Part of a small language model's weights.
Size: 9 layers, width 256, 4 heads of 32 (1 for keys and values), vocabulary 8192, 7.56M parameters.
Architecture: LayerNorm before each block, rotary positions, no biases in attention or MLP, tied embeddings, normalized queries and keys, attention and MLP in parallel.
MLP neurons of a small language model. Each row is named by its layer, matrix (up: input weights; down: output weights) and neuron, and shows model dimensions 128-255. Each number is 50 + 10 x the weight over its row's rms, rounded and kept within 0 to 99.
Before each neuron's rows is what it responds to, as a language model described it from the Wikipedia text at the highest values.

Responds to: Word-start fragments. First or second subword piece of a multi-token word, often in headings, list entries or quoted titles, e.g. mi(tochondria), Con-s(ervation), Cre-d(its), T(winkle); also compound hyphens (modern-day).
L4.up946:43 57 45 50 32 50 59 50 60 62 49 39 51 48 47 49 42 58 40 57 52 61 55 51 40 39 44 56 56 40 59 52 51 45 36 62 51 65 46 46 65 36 56 43 37 60 47 52 45 57 72 31 61 42 35 54 45 61 41 48 44 54 65 77 47 58 33 51 55 52 60 34 42 50 65 54 33 51 54 64 63 37 48 51 49 51 55 59 30 64 45 58 42 49 64 48 43 54 42 50 52 42 40 37 33 40 48 44 53 67 51 56 38 50 39 51 59 40 69 58 36 40 52 46 55 64 57 41
L4.down946:68 46 54 61 47 45 39 57 48 52 44 44 43 73 59 51 36 48 64 58 36 45 51 53 27 55 52 37 38 53 50 62 56 47 50 62 54 43 33 67 59 57 47 58 36 64 47 45 54 54 50 47 57 69 47 51 32 45 47 60 51 55 48 40 51 64 55 40 52 46 60 63 56 32 48 47 62 39 54 55 47 58 63 30 41 55 57 34 42 66 38 39 50 39 44 37 32 57 33 35 42 50 47 37 55 59 48 50 39 52 41 49 64 76 40 68 28 57 57 45 46 47 45 38 50 55 40 46

Responds to: Mid-word stem pieces. Word-internal fragments that still need a suffix or ending to complete the word, often in names or tables, e.g. Lo-ud, Sle-ep-ing, Tar-get, charge-s, NBC New-s.
L3.up445:62 37 57 47 64 61 39 59 49 58 54 53 51 51 61 47 23 39 60 56 32 38 49 55 53 56 58 39 56 51 52 59 36 39 37 48 47 60 62 41 56 45 23 55 68 16 62 47 34 48 43 55 47 48 60 40 61 47 42 45 53 55 47 45 47 45 57 46 47 35 61 63 37 28 24 48 67 51 48 44 47 42 55 48 35 42 57 63 34 58 58 69 45 43 52 51 46 42 69 40 54 41 55 51 42 51 52 30 50 59 43 73 54 38 73 54 58 58 39 44 53 50 45 48 41 50 79 45
L3.down445:55 51 60 41 62 48 61 52 43 47 47 56 44 39 47 61 61 49 36 46 70 47 36 63 48 29 74 41 49 40 49 26 72 53 59 43 48 37 60 68 28 49 45 45 26 54 43 60 46 61 63 54 65 53 53 46 46 52 57 61 57 61 47 67 54 62 56 61 53 76 47 61 62 55 56 35 36 46 35 40 36 47 40 32 68 47 27 51 66 47 46 47 63 51 61 51 49 44 44 52 45 57 48 33 52 52 44 43 44 47 47 59 43 66 57 47 55 52 64 41 37 35 65 59 36 59 42 46

Responds to: Short word-piece fragments. Short one- or two-letter word pieces split off inside or at the start of words, such as th in this/tenth, s in https/prestige, rd in 23rd.
L3.up653:52 62 52 75 48 43 65 19 42 41 58 49 41 42 44 53 54 37 40 54 57 43 49 49 49 43 44 41 43 58 62 49 40 40 30 61 53 55 50 45 53 51 43 49 43 62 44 40 60 39 58 66 46 49 51 54 70 35 50 56 44 60 33 55 50 52 48 48 51 59 61 30 57 37 60 49 69 50 58 52 36 42 45 47 45 40 49 33 59 56 36 61 48 50 38 51 45 49 46 61 43 59 35 58 71 47 46 52 52 54 37 45 44 73 36 28 58 53 42 28 43 54 38 54 53 51 59 58
L3.down653:43 42 60 51 47 63 60 37 45 40 64 40 38 51 65 56 40 51 68 43 36 38 49 44 35 65 45 40 46 40 41 51 46 55 45 47 59 56 61 47 49 52 62 62 64 46 49 69 67 67 68 35 67 57 48 58 54 46 50 50 56 61 63 57 48 36 37 64 58 46 49 47 49 49 52 70 47 50 59 45 35 59 53 45 48 77 33 58 40 32 39 52 55 59 30 36 53 59 48 41 56 28 28 45 59 46 34 53 33 55 43 56 54 35 39 39 62 34 52 52 64 51 56 43 60 47 47 53

Responds to: Opening quotes and word starts. Opening quotation marks and first word-pieces that begin a quoted name, title or split word, such as "Biden Republicans", m(olluscs), Tri(o).
L3.up559:54 46 44 39 53 55 72 56 54 52 51 44 54 50 31 59 49 49 44 64 47 39 56 49 42 32 53 37 48 50 60 52 29 47 56 40 61 22 51 54 54 47 40 38 46 59 49 56 66 61 45 57 40 44 49 70 59 60 50 53 26 34 51 50 49 44 49 55 46 42 67 51 47 57 52 53 36 59 54 48 40 55 49 49 65 51 50 46 24 46 46 62 48 45 51 57 47 41 30 62 46 62 51 46 49 53 47 60 55 46 56 42 41 67 41 64 46 33 52 58 39 51 63 62 52 55 44 47
L3.down559:59 48 44 38 51 51 57 55 41 60 45 61 50 59 65 36 42 42 40 66 49 30 48 57 55 47 58 54 38 59 43 45 44 42 65 44 57 66 52 46 50 69 59 58 38 54 49 52 35 42 50 42 60 46 42 54 41 66 36 72 67 37 54 51 51 68 57 34 46 36 54 46 55 39 49 46 29 35 59 59 58 49 30 34 48 40 70 58 51 46 49 51 52 53 45 50 54 43 59 50 59 50 58 39 38 30 44 43 43 41 55 55 50 53 59 47 54 65 57 32 48 51 50 54 53 36 46 45

Responds to: Bare stems before suffixes. Whole-word noun or verb stems that could take a suffix, often after the, to or a, such as command(ing), represent(s), honour, attack.
L4.up601:39 33 47 63 49 35 53 38 52 48 46 52 52 41 57 50 51 53 56 50 52 27 53 53 58 44 63 64 54 64 53 60 40 49 38 49 36 62 41 38 45 52 36 36 48 45 51 45 60 63 60 55 40 81 37 27 59 35 45 56 73 52 53 49 42 32 55 56 63 58 64 67 42 22 53 50 61 53 62 46 48 39 38 52 50 27 45 38 69 48 57 53 44 57 61 54 63 55 65 33 37 54 39 45 48 59 70 45 42 50 41 51 46 50 65 51 38 56 40 44 35 62 65 41 64 56 63 51
L4.down601:50 65 44 51 63 38 62 73 51 58 52 33 55 48 65 51 59 58 61 56 49 49 63 58 70 49 53 34 32 39 40 33 59 49 30 46 66 54 49 54 42 47 45 28 54 37 46 62 37 31 46 64 62 41 39 60 50 48 55 35 44 55 55 37 50 29 44 42 38 67 56 25 41 37 49 18 57 42 49 44 53 41 41 49 58 41 52 44 55 61 44 59 61 35 45 59 45 32 32 41 54 45 52 59 50 62 47 43 47 40 55 49 45 53 51 46 59 61 46 38 58 39 31 41 64 40 66 55

Responds to: Before-a-number positions. Separators and words right before an expected number: table pipes after climate row labels, "density was", "depths of", "debuted at", "/".
L4.up224:46 52 64 36 58 59 42 62 55 60 54 44 56 64 58 43 42 46 39 48 54 55 45 35 65 53 58 53 65 46 64 34 42 51 47 48 55 54 34 38 62 65 53 41 61 68 70 49 48 34 49 59 48 52 54 52 47 54 52 46 52 62 49 49 56 63 46 36 42 39 65 41 59 45 44 51 69 53 57 45 62 46 46 24 42 56 52 65 41 46 36 59 51 49 54 65 41 39 47 24 47 42 66 60 48 41 63 46 43 56 55 61 39 53 64 57 55 44 44 42 55 60 53 39 65 33 35 46
L4.down224:66 57 46 49 70 60 47 55 57 31 56 45 60 44 63 51 51 52 37 51 36 51 44 50 47 48 50 61 42 45 63 54 44 69 53 57 57 49 45 49 43 39 45 43 44 54 46 39 57 41 46 78 53 32 58 44 55 58 35 45 44 46 49 64 59 62 65 62 71 41 57 59 49 49 61 64 51 44 52 76 45 43 43 61 55 59 49 59 40 45 59 63 47 33 21 56 43 44 54 39 74 44 38 42 43 49 63 46 52 27 40 41 47 65 59 48 43 44 44 54 53 45 41 41 47 43 56 64

Responds to: Mid-word name fragments. Subword pieces inside foreign, mostly South Asian, Arabic or Slavic, proper names, such as Yeaf-esh, Dhan-ush, Abhish-ek, Uttar-ak-hand.
L6.up470:48 35 43 55 60 43 67 67 34 33 51 48 58 47 46 43 60 33 41 45 38 51 38 54 41 26 59 54 36 64 49 39 50 60 50 38 49 62 45 50 43 65 57 65 47 62 52 47 56 45 64 52 51 31 66 40 46 28 55 48 34 56 42 39 42 41 38 40 51 44 56 60 48 63 56 38 60 46 43 64 50 54 48 51 53 56 48 35 37 38 39 41 52 43 52 51 50 65 75 66 76 52 56 58 61 41 62 46 61 64 48 56 44 52 66 46 34 66 51 52 66 31 52 52 63 42 45 52
L6.down470:51 44 48 57 75 56 53 48 45 58 60 47 39 56 47 46 40 61 50 28 37 55 38 36 52 47 38 58 47 67 55 40 59 48 66 43 55 61 31 69 51 55 56 41 51 39 57 48 42 52 53 42 59 50 64 60 57 58 53 61 59 54 45 53 30 52 35 40 44 48 67 54 44 52 48 43 66 37 65 58 53 55 36 51 44 41 49 59 48 37 51 46 50 34 34 56 71 52 47 38 67 48 55 53 60 43 48 36 48 77 46 41 46 51 50 61 43 64 54 35 43 28 61 59 49 53 55 45

Responds to: Infobox and table fields. Tokens inside templated Wikipedia data such as infoboxes, tables and census boilerplate: the first digit of a coordinate (4|2°), slash or pipe separators, closing quotes after titles, and field labels like Language.
L6.up525:43 68 44 54 39 43 60 41 49 61 51 44 54 48 40 75 68 42 30 62 62 59 47 45 56 55 52 53 35 67 45 55 49 63 56 59 55 49 49 59 78 61 37 34 51 29 57 46 51 50 66 47 50 58 67 52 58 53 35 36 46 47 51 47 33 48 30 52 56 38 53 51 65 41 45 63 67 42 54 45 44 68 57 38 50 42 67 51 56 43 34 48 43 47 47 58 36 53 60 38 42 60 31 63 64 60 49 54 47 31 38 34 47 39 69 31 35 41 52 63 46 50 58 37 63 42 55 55
L6.down525:24 53 53 45 37 54 66 46 51 48 47 52 61 25 47 58 46 40 37 41 57 67 46 44 51 47 52 31 70 52 66 62 58 44 54 55 43 57 37 58 55 51 25 53 55 64 53 50 49 59 39 52 56 49 50 36 58 43 51 54 44 31 45 46 42 51 38 54 50 62 59 39 39 49 53 65 57 72 42 58 54 55 40 49 54 48 40 63 32 31 42 51 48 66 37 48 45 62 48 58 27 47 30 71 63 48 66 54 43 55 66 60 61 34 55 52 32 37 38 39 45 46 52 38 51 57 54 32

Responds to: Acronym end letters. Final letter pieces of all-caps abbreviations split across tokens, often in tables before a pipe or comma, e.g. UFO, QPR, UHF, WWE.
L4.up165:49 46 42 54 53 44 37 43 49 54 50 54 61 58 42 43 48 43 73 38 57 48 62 62 47 25 59 47 67 54 30 38 52 54 58 44 42 53 47 53 61 20 52 57 55 74 50 44 46 52 31 43 53 71 41 43 59 44 64 42 34 50 56 47 42 70 55 39 51 53 40 43 57 40 45 53 42 56 52 54 58 42 48 33 56 47 47 57 41 49 76 49 43 39 60 34 64 65 28 49 66 44 34 65 42 45 46 48 46 49 46 47 54 48 22 51 59 47 49 69 47 42 36 56 57 43 53 55
L4.down165:55 43 43 37 62 59 45 54 50 69 38 35 37 57 48 62 46 46 64 58 44 41 40 41 56 70 70 58 54 49 42 47 53 60 51 43 56 44 51 46 51 60 61 48 40 53 48 65 37 63 60 57 53 52 42 69 43 49 49 49 62 47 42 47 51 34 46 57 48 64 51 59 39 36 53 66 54 49 30 52 49 66 66 56 52 31 71 57 55 52 50 46 49 48 30 61 46 37 39 41 39 57 65 36 51 47 49 40 59 37 51 29 66 59 73 30 48 54 47 57 66 59 40 38 42 55 52 61

Responds to: Split-off word-initial letters. Single-letter word-start tokens, mostly s, cut off from the rest of the word, as in s|alamander, e|mitted, f|our, s|ays.
L4.up719:35 41 47 50 62 57 52 47 38 38 43 53 59 45 29 45 50 45 49 57 34 47 42 40 37 62 50 60 46 54 68 49 32 47 47 52 71 50 60 64 53 41 47 68 58 44 42 47 51 46 60 55 65 49 44 53 54 41 54 66 61 45 48 47 52 54 59 51 58 49 56 59 35 45 57 66 58 57 59 41 56 75 49 34 65 42 52 45 68 41 40 53 56 35 45 57 49 65 41 54 66 42 43 47 66 36 54 58 57 52 45 59 44 43 29 51 62 51 39 50 45 53 19 53 60 62 29 51
L4.down719:39 44 50 27 46 55 44 37 35 51 58 42 37 70 44 50 50 43 52 35 47 63 56 52 47 41 35 48 63 41 49 54 41 52 47 47 40 46 47 51 42 42 53 50 56 39 58 55 61 66 59 30 54 34 47 28 36 45 53 47 50 59 51 56 59 33 54 45 61 66 28 47 48 41 49 56 70 45 64 56 60 52 45 56 47 56 48 61 58 29 47 39 59 55 51 42 53 50 35 60 31 44 60 36 71 59 49 29 63 44 57 46 55 40 54 51 46 52 68 60 57 52 49 56 38 46 42 64

Responds to: Relational prepositions before objects. Prepositions and linking words that tie a head noun or verb to a following place, group or body, such as terminus of, transferred to, signed with.
L4.up838:32 25 42 64 35 37 54 66 38 51 44 70 41 60 52 36 61 45 41 48 54 50 68 47 41 44 62 49 50 57 69 44 59 63 45 66 66 62 28 48 38 40 42 59 57 43 34 21 52 49 48 40 60 43 73 41 46 53 69 53 56 46 46 55 44 39 46 53 63 67 60 54 40 52 55 59 62 41 50 30 50 42 63 57 59 66 45 51 55 41 37 54 53 48 50 42 54 39 60 36 51 47 55 47 37 42 38 40 70 47 45 72 62 49 60 58 54 46 52 66 40 41 38 21 45 55 56 49
L4.down838:56 52 50 33 44 40 47 63 36 46 52 51 46 56 52 56 46 60 58 51 49 40 49 44 29 54 51 64 33 42 58 52 29 40 43 46 51 48 70 61 42 54 71 90 42 54 48 49 57 38 32 40 73 39 43 49 63 56 30 58 51 46 47 48 35 41 41 60 48 67 47 48 66 42 39 53 58 45 61 37 42 61 76 39 71 58 49 49 56 64 39 35 37 51 55 66 59 44 32 50 51 44 50 52 55 47 47 57 39 45 65 47 48 46 69 37 36 52 51 50 43 53 50 37 50 44 66 35

Responds to: Ordinal positions and rankings. Ordinal suffixes after digits and ordinal words for placings, such as 6th, 1st round, ran as high as second, 17th century, plus stray mid-word fragments.
L6.up382:60 66 51 61 49 47 67 38 45 45 49 39 48 42 47 54 33 59 43 49 39 54 46 41 51 64 46 54 30 53 56 41 55 66 51 38 39 59 56 61 36 55 52 65 55 52 63 62 51 62 29 42 63 68 53 68 68 55 53 57 56 50 55 34 44 49 26 56 65 52 43 45 56 49 45 37 61 56 43 50 34 60 39 48 60 54 46 58 64 36 39 56 48 41 49 46 53 53 52 52 30 60 52 67 47 45 55 51 44 44 38 56 48 47 48 41 59 54 62 58 47 57 61 43 57 51 50 53
L6.down382:47 48 57 51 50 66 75 56 37 52 54 56 39 52 53 42 52 45 51 62 42 62 61 51 25 39 59 52 42 63 64 58 71 56 53 54 46 48 46 49 62 54 55 51 49 49 39 37 53 52 49 40 40 61 54 40 55 56 48 67 27 45 40 59 64 51 49 36 57 47 45 49 44 72 43 49 65 38 39 38 40 39 46 46 41 60 34 52 62 70 43 38 35 51 40 54 47 54 51 49 40 49 40 42 56 50 35 73 64 51 48 51 45 41 28 50 54 48 48 57 37 67 47 53 43 38 40 37

Responds to: Word continuations after short starts. Second fragment of a word split after a brief first piece (A-zi-mi, a-es-thetic, A-ud-rey), plus function words completing set phrases like one of, as of, at least.
L3.up834:52 46 44 58 30 55 48 65 40 40 60 68 69 57 38 53 60 53 69 63 49 40 45 32 37 46 51 58 51 69 52 69 55 45 48 43 34 47 64 36 48 43 62 39 39 60 48 32 60 73 49 72 44 29 42 51 56 67 63 49 52 38 54 51 63 63 49 50 58 52 52 62 49 38 79 52 58 68 47 50 55 39 54 56 44 50 45 44 54 64 58 44 46 47 49 54 46 44 44 53 46 47 63 43 43 66 42 42 53 37 40 54 62 43 49 56 44 49 46 65 52 46 52 58 62 62 45 54
L3.down834:42 32 51 56 42 38 53 58 59 66 67 45 60 31 25 51 45 48 60 58 56 65 42 44 43 60 56 69 54 53 43 44 46 48 52 31 46 40 62 70 50 61 55 40 54 59 48 67 34 57 42 51 53 42 34 42 63 43 58 30 58 48 33 40 51 52 48 42 38 67 56 59 51 41 58 48 51 48 50 54 49 63 65 59 48 49 57 30 58 51 32 53 35 58 51 48 44 55 60 53 56 35 36 28 44 57 52 56 25 34 55 47 61 31 61 40 55 48 48 54 47 58 44 47 40 57 49 57

Responds to: Tournament rounds and ordinals. Fires on "final" in tournament-round words (Quarterfinal, Semi-Final, League Finals), on ordinal suffixes (4th, 2nd), and on digits and table pipes in sports results and lists.
L4.up960:54 34 51 51 31 51 50 39 53 43 46 48 46 30 59 52 61 40 38 53 47 59 69 35 40 33 58 41 57 79 45 48 50 58 45 36 64 49 51 51 56 47 45 56 43 51 47 50 56 60 37 39 54 29 68 73 50 57 33 61 43 36 50 39 38 60 53 32 46 51 53 58 49 47 60 38 46 53 53 42 34 62 45 51 55 56 63 32 50 58 39 44 72 34 52 43 46 67 59 52 66 42 20 72 37 57 59 58 50 41 52 61 39 62 36 37 48 56 49 46 43 34 35 46 70 37 50 44
L4.down960:38 51 39 52 62 63 62 57 47 45 56 50 47 35 34 43 42 60 69 52 55 38 42 40 63 66 50 44 46 53 43 59 66 50 37 58 38 29 49 50 46 55 61 60 34 50 62 31 71 51 51 49 43 89 48 48 77 44 66 50 50 62 42 71 50 47 52 35 43 55 35 42 36 49 46 46 52 32 29 38 49 62 51 54 34 65 43 47 40 39 49 54 40 66 56 53 62 42 43 49 58 45 53 39 33 50 56 57 48 47 43 56 52 53 58 52 51 54 47 39 38 60 57 66 48 53 45 72

Responds to: Mid-word name fragments. Middle or final word-piece fragments inside multi-token words, mostly foreign personal and place names such as And-es, Ka-sh-gar and A-zi-mi, plus occasional common words like circum-st-ances.
L4.up776:54 47 57 45 63 58 31 59 48 63 64 51 59 58 53 56 72 54 58 51 37 69 45 50 32 49 47 50 56 56 57 36 49 60 51 29 41 44 60 59 60 49 52 17 32 52 43 54 44 61 43 71 44 49 48 37 57 59 63 52 34 27 54 49 66 50 40 49 63 64 47 49 62 49 55 60 43 46 38 48 44 62 43 50 54 54 46 42 37 54 47 40 51 32 66 59 36 49 56 61 47 37 50 44 34 38 50 50 35 51 52 36 59 65 41 53 28 46 47 48 48 35 65 51 40 40 49 61
L4.down776:56 36 58 53 42 47 69 48 44 35 60 48 60 58 42 37 41 50 41 49 61 49 44 44 57 64 59 52 50 63 56 57 42 54 58 58 39 47 44 42 32 50 58 49 45 65 70 39 40 38 50 45 53 63 40 55 52 47 41 69 46 57 50 41 52 38 45 49 65 38 40 50 56 36 38 50 51 42 62 54 40 57 59 55 53 65 38 49 56 46 50 64 59 56 31 62 54 46 44 52 69 51 35 45 63 56 63 48 39 67 48 26 43 63 57 39 58 61 53 46 53 61 45 56 51 52 33 49

Responds to: Joining punctuation between parts. Hyphens, en dashes and opening parentheses that join a word or number to what follows, as in first-generation, 1841–1918, one-day, or "Party (PYD".
L6.up236:58 49 58 50 43 66 59 36 60 54 54 55 50 50 41 76 51 52 45 64 53 49 50 37 51 57 40 37 30 47 69 61 40 64 48 44 64 48 41 61 73 55 55 55 40 60 45 37 33 44 56 48 46 58 55 39 37 34 56 42 42 66 49 58 52 64 69 56 69 64 61 54 67 53 54 32 55 36 49 68 55 48 32 37 47 55 44 42 57 47 49 49 45 47 51 54 42 48 38 62 47 53 56 51 43 41 56 54 36 38 52 41 45 53 43 53 44 41 59 60 50 58 47 31 57 64 16 53
L6.down236:56 64 73 37 51 59 51 50 59 54 40 47 46 28 49 63 48 34 57 39 62 49 44 55 47 61 48 71 39 51 42 39 33 58 40 62 42 46 47 59 59 33 38 46 31 43 32 50 58 46 44 54 35 52 54 55 37 40 50 38 36 43 56 51 60 50 59 58 56 63 57 58 54 56 19 39 42 49 54 46 40 51 50 60 20 38 43 56 50 57 58 52 55 50 58 57 39 42 38 66 56 49 54 33 43 48 71 61 53 38 49 48 55 53 43 46 65 71 33 42 53 47 45 50 72 63 35 30

Responds to: Link to a following name. Prepositions to or with, and verb endings like -ed, that directly precede a place, club or partner name, as in moved to, signed with, departed; also mid-word pieces inside personal names in tables.
L3.up811:44 54 37 56 29 50 48 52 59 52 51 34 48 54 53 39 38 67 53 44 54 66 56 53 29 48 60 45 52 45 67 52 61 49 51 63 80 79 50 56 51 48 47 55 56 46 47 42 40 53 48 47 48 69 56 49 44 27 44 56 55 63 45 74 32 48 41 60 47 69 31 41 44 68 57 54 65 40 62 37 48 30 58 56 61 65 48 52 51 56 41 61 61 55 42 38 54 36 66 33 58 57 54 48 48 43 39 27 45 53 49 55 45 45 36 45 50 39 53 49 56 40 55 41 37 48 61 57
L3.down811:67 44 53 43 47 55 58 59 37 37 40 38 44 49 70 22 45 49 55 61 30 51 34 50 50 69 52 43 43 58 51 42 54 75 60 47 41 46 54 42 60 43 61 63 49 48 50 38 63 72 50 54 83 56 61 46 40 38 42 64 35 40 48 40 50 53 60 68 58 57 60 58 44 42 67 51 62 47 45 57 29 47 54 38 51 47 52 52 54 53 45 59 39 60 53 60 61 50 36 48 39 52 43 50 38 45 55 41 36 60 43 63 55 54 78 46 50 43 53 39 41 40 29 40 55 40 37 45

Responds to: Inside abbreviations and scores. Later capital letters within acronyms (HC, NC, GDR, FC) and the dash or slash inside scores or codes (1–0, M/C).
L3.up270:64 55 46 60 66 47 51 51 46 41 56 48 49 71 50 60 57 60 56 71 47 58 61 44 55 52 57 38 53 58 49 53 54 34 57 44 36 66 39 44 30 58 29 36 34 56 45 59 53 41 39 49 42 43 65 62 52 64 38 65 42 32 48 46 39 61 48 59 73 56 45 35 56 49 58 52 57 59 35 46 47 62 28 47 49 43 52 52 51 42 46 54 44 46 67 47 63 44 47 60 62 50 48 46 45 30 58 44 59 44 40 60 55 50 58 44 56 43 45 51 46 41 35 30 55 41 25 62
L3.down270:47 47 47 72 46 47 50 39 46 44 55 43 40 39 37 40 60 50 75 35 49 63 77 34 28 58 58 52 30 52 31 50 44 59 55 44 51 53 53 50 73 57 54 62 48 45 49 53 57 40 69 55 52 54 48 35 52 74 51 55 42 52 54 79 65 61 32 58 54 61 38 55 65 54 58 55 49 66 52 37 40 46 50 45 52 55 45 61 72 45 41 42 31 52 58 45 60 58 48 46 65 44 47 59 31 47 49 54 39 68 38 67 45 41 47 49 49 70 70 69 44 50 40 39 56 59 27 38

Responds to: Word-initial split-off "s". A lone "s" or "S" token that begins a word broken into pieces, often after a hyphen or mid-name (s-implified, full-s-cale, Hel-s-inki), occasionally W or N.
L6.up672:30 55 58 47 58 61 52 39 39 38 51 32 55 46 50 70 40 54 66 72 43 45 47 47 42 45 58 39 48 78 37 51 61 52 37 54 45 51 46 68 70 38 34 57 53 37 39 44 75 53 44 42 28 65 62 53 65 51 41 49 66 37 44 65 55 42 38 44 49 54 54 52 39 48 51 52 47 45 53 51 37 44 63 42 47 64 39 43 46 48 58 38 54 54 46 53 54 57 35 48 42 51 53 45 63 46 64 44 67 41 37 39 52 66 40 45 42 63 41 45 48 42 55 73 50 55 50 39
L6.down672:49 50 54 52 58 54 68 46 54 47 53 45 31 54 40 46 38 35 55 64 41 52 54 33 58 55 41 54 42 48 45 56 64 36 60 58 35 55 58 60 43 60 54 37 58 48 51 55 63 46 50 45 41 45 63 54 63 57 45 76 58 49 46 55 41 72 44 48 63 58 32 42 34 52 42 35 52 41 61 40 47 36 53 54 55 49 42 57 50 31 51 58 55 42 44 56 44 41 37 59 47 69 51 35 71 50 41 34 43 54 52 50 37 41 41 60 51 50 35 39 45 39 42 53 38 40 39 42

Responds to: Ordinal number suffixes. Mostly ordinal suffixes after a digit or number word (15th, 2nd, seventh, 19th-century), and also "th" inside words like Something and Perth.
L3.up885:63 29 51 55 44 53 53 50 42 46 45 38 36 53 45 55 44 64 53 47 40 35 52 74 35 38 63 49 52 61 37 58 54 74 48 41 60 68 48 34 55 58 50 58 70 42 60 48 37 57 41 50 48 57 60 62 48 34 31 65 46 32 42 57 39 62 71 50 57 52 46 66 50 46 38 70 41 50 52 51 37 45 55 36 65 55 54 52 56 46 38 56 38 52 39 36 48 46 50 56 34 49 56 48 44 49 46 40 33 51 52 42 44 73 48 56 28 52 57 51 57 62 54 32 65 51 47 65
L3.down885:58 56 37 42 42 45 50 54 51 42 43 67 37 46 55 58 64 35 48 42 47 39 48 63 40 53 35 60 42 66 46 66 44 54 42 52 46 67 57 41 48 49 59 71 45 58 53 52 39 58 60 63 57 53 47 57 55 51 59 36 32 37 40 46 66 42 40 49 49 54 39 54 42 49 68 28 51 36 62 51 52 58 45 61 33 42 38 55 48 42 45 51 59 55 57 46 36 56 43 37 32 54 58 53 55 46 38 51 43 36 51 42 52 58 59 50 50 52 53 51 65 58 49 51 63 36 50 35

Responds to: Table cell separators. Separators before the next value in number-heavy tables and lists, such as pipes, semicolons, spaces and parentheses, as in "| 76 |" or "12; 13;".
L3.up743:43 44 54 58 50 52 57 81 39 54 45 55 49 47 58 44 51 55 63 56 41 64 63 52 65 53 43 45 41 44 43 51 50 48 53 51 52 50 39 49 59 67 66 50 61 51 68 43 38 63 61 70 46 37 46 53 43 54 22 52 64 44 50 62 67 53 49 60 50 55 51 58 53 49 46 63 54 41 48 61 38 50 32 35 58 41 65 70 56 46 41 47 39 33 39 23 37 63 46 57 61 63 32 56 55 35 25 47 56 56 51 66 57 34 53 37 47 43 54 47 51 51 52 60 80 37 59 59
L3.down743:58 59 41 54 61 31 52 52 55 51 63 59 61 44 62 50 61 32 53 44 47 66 45 50 61 52 58 41 45 43 50 57 56 57 50 42 45 26 19 61 41 46 32 53 48 76 35 49 58 62 35 58 49 53 59 59 41 44 35 61 70 44 72 65 50 53 49 42 64 59 53 30 54 44 50 44 52 51 36 51 39 62 54 53 34 34 57 48 57 37 66 51 52 29 62 32 58 44 47 39 52 48 45 44 51 53 46 59 57 62 58 39 49 51 52 63 60 46 69 57 70 50 55 58 44 49 55 45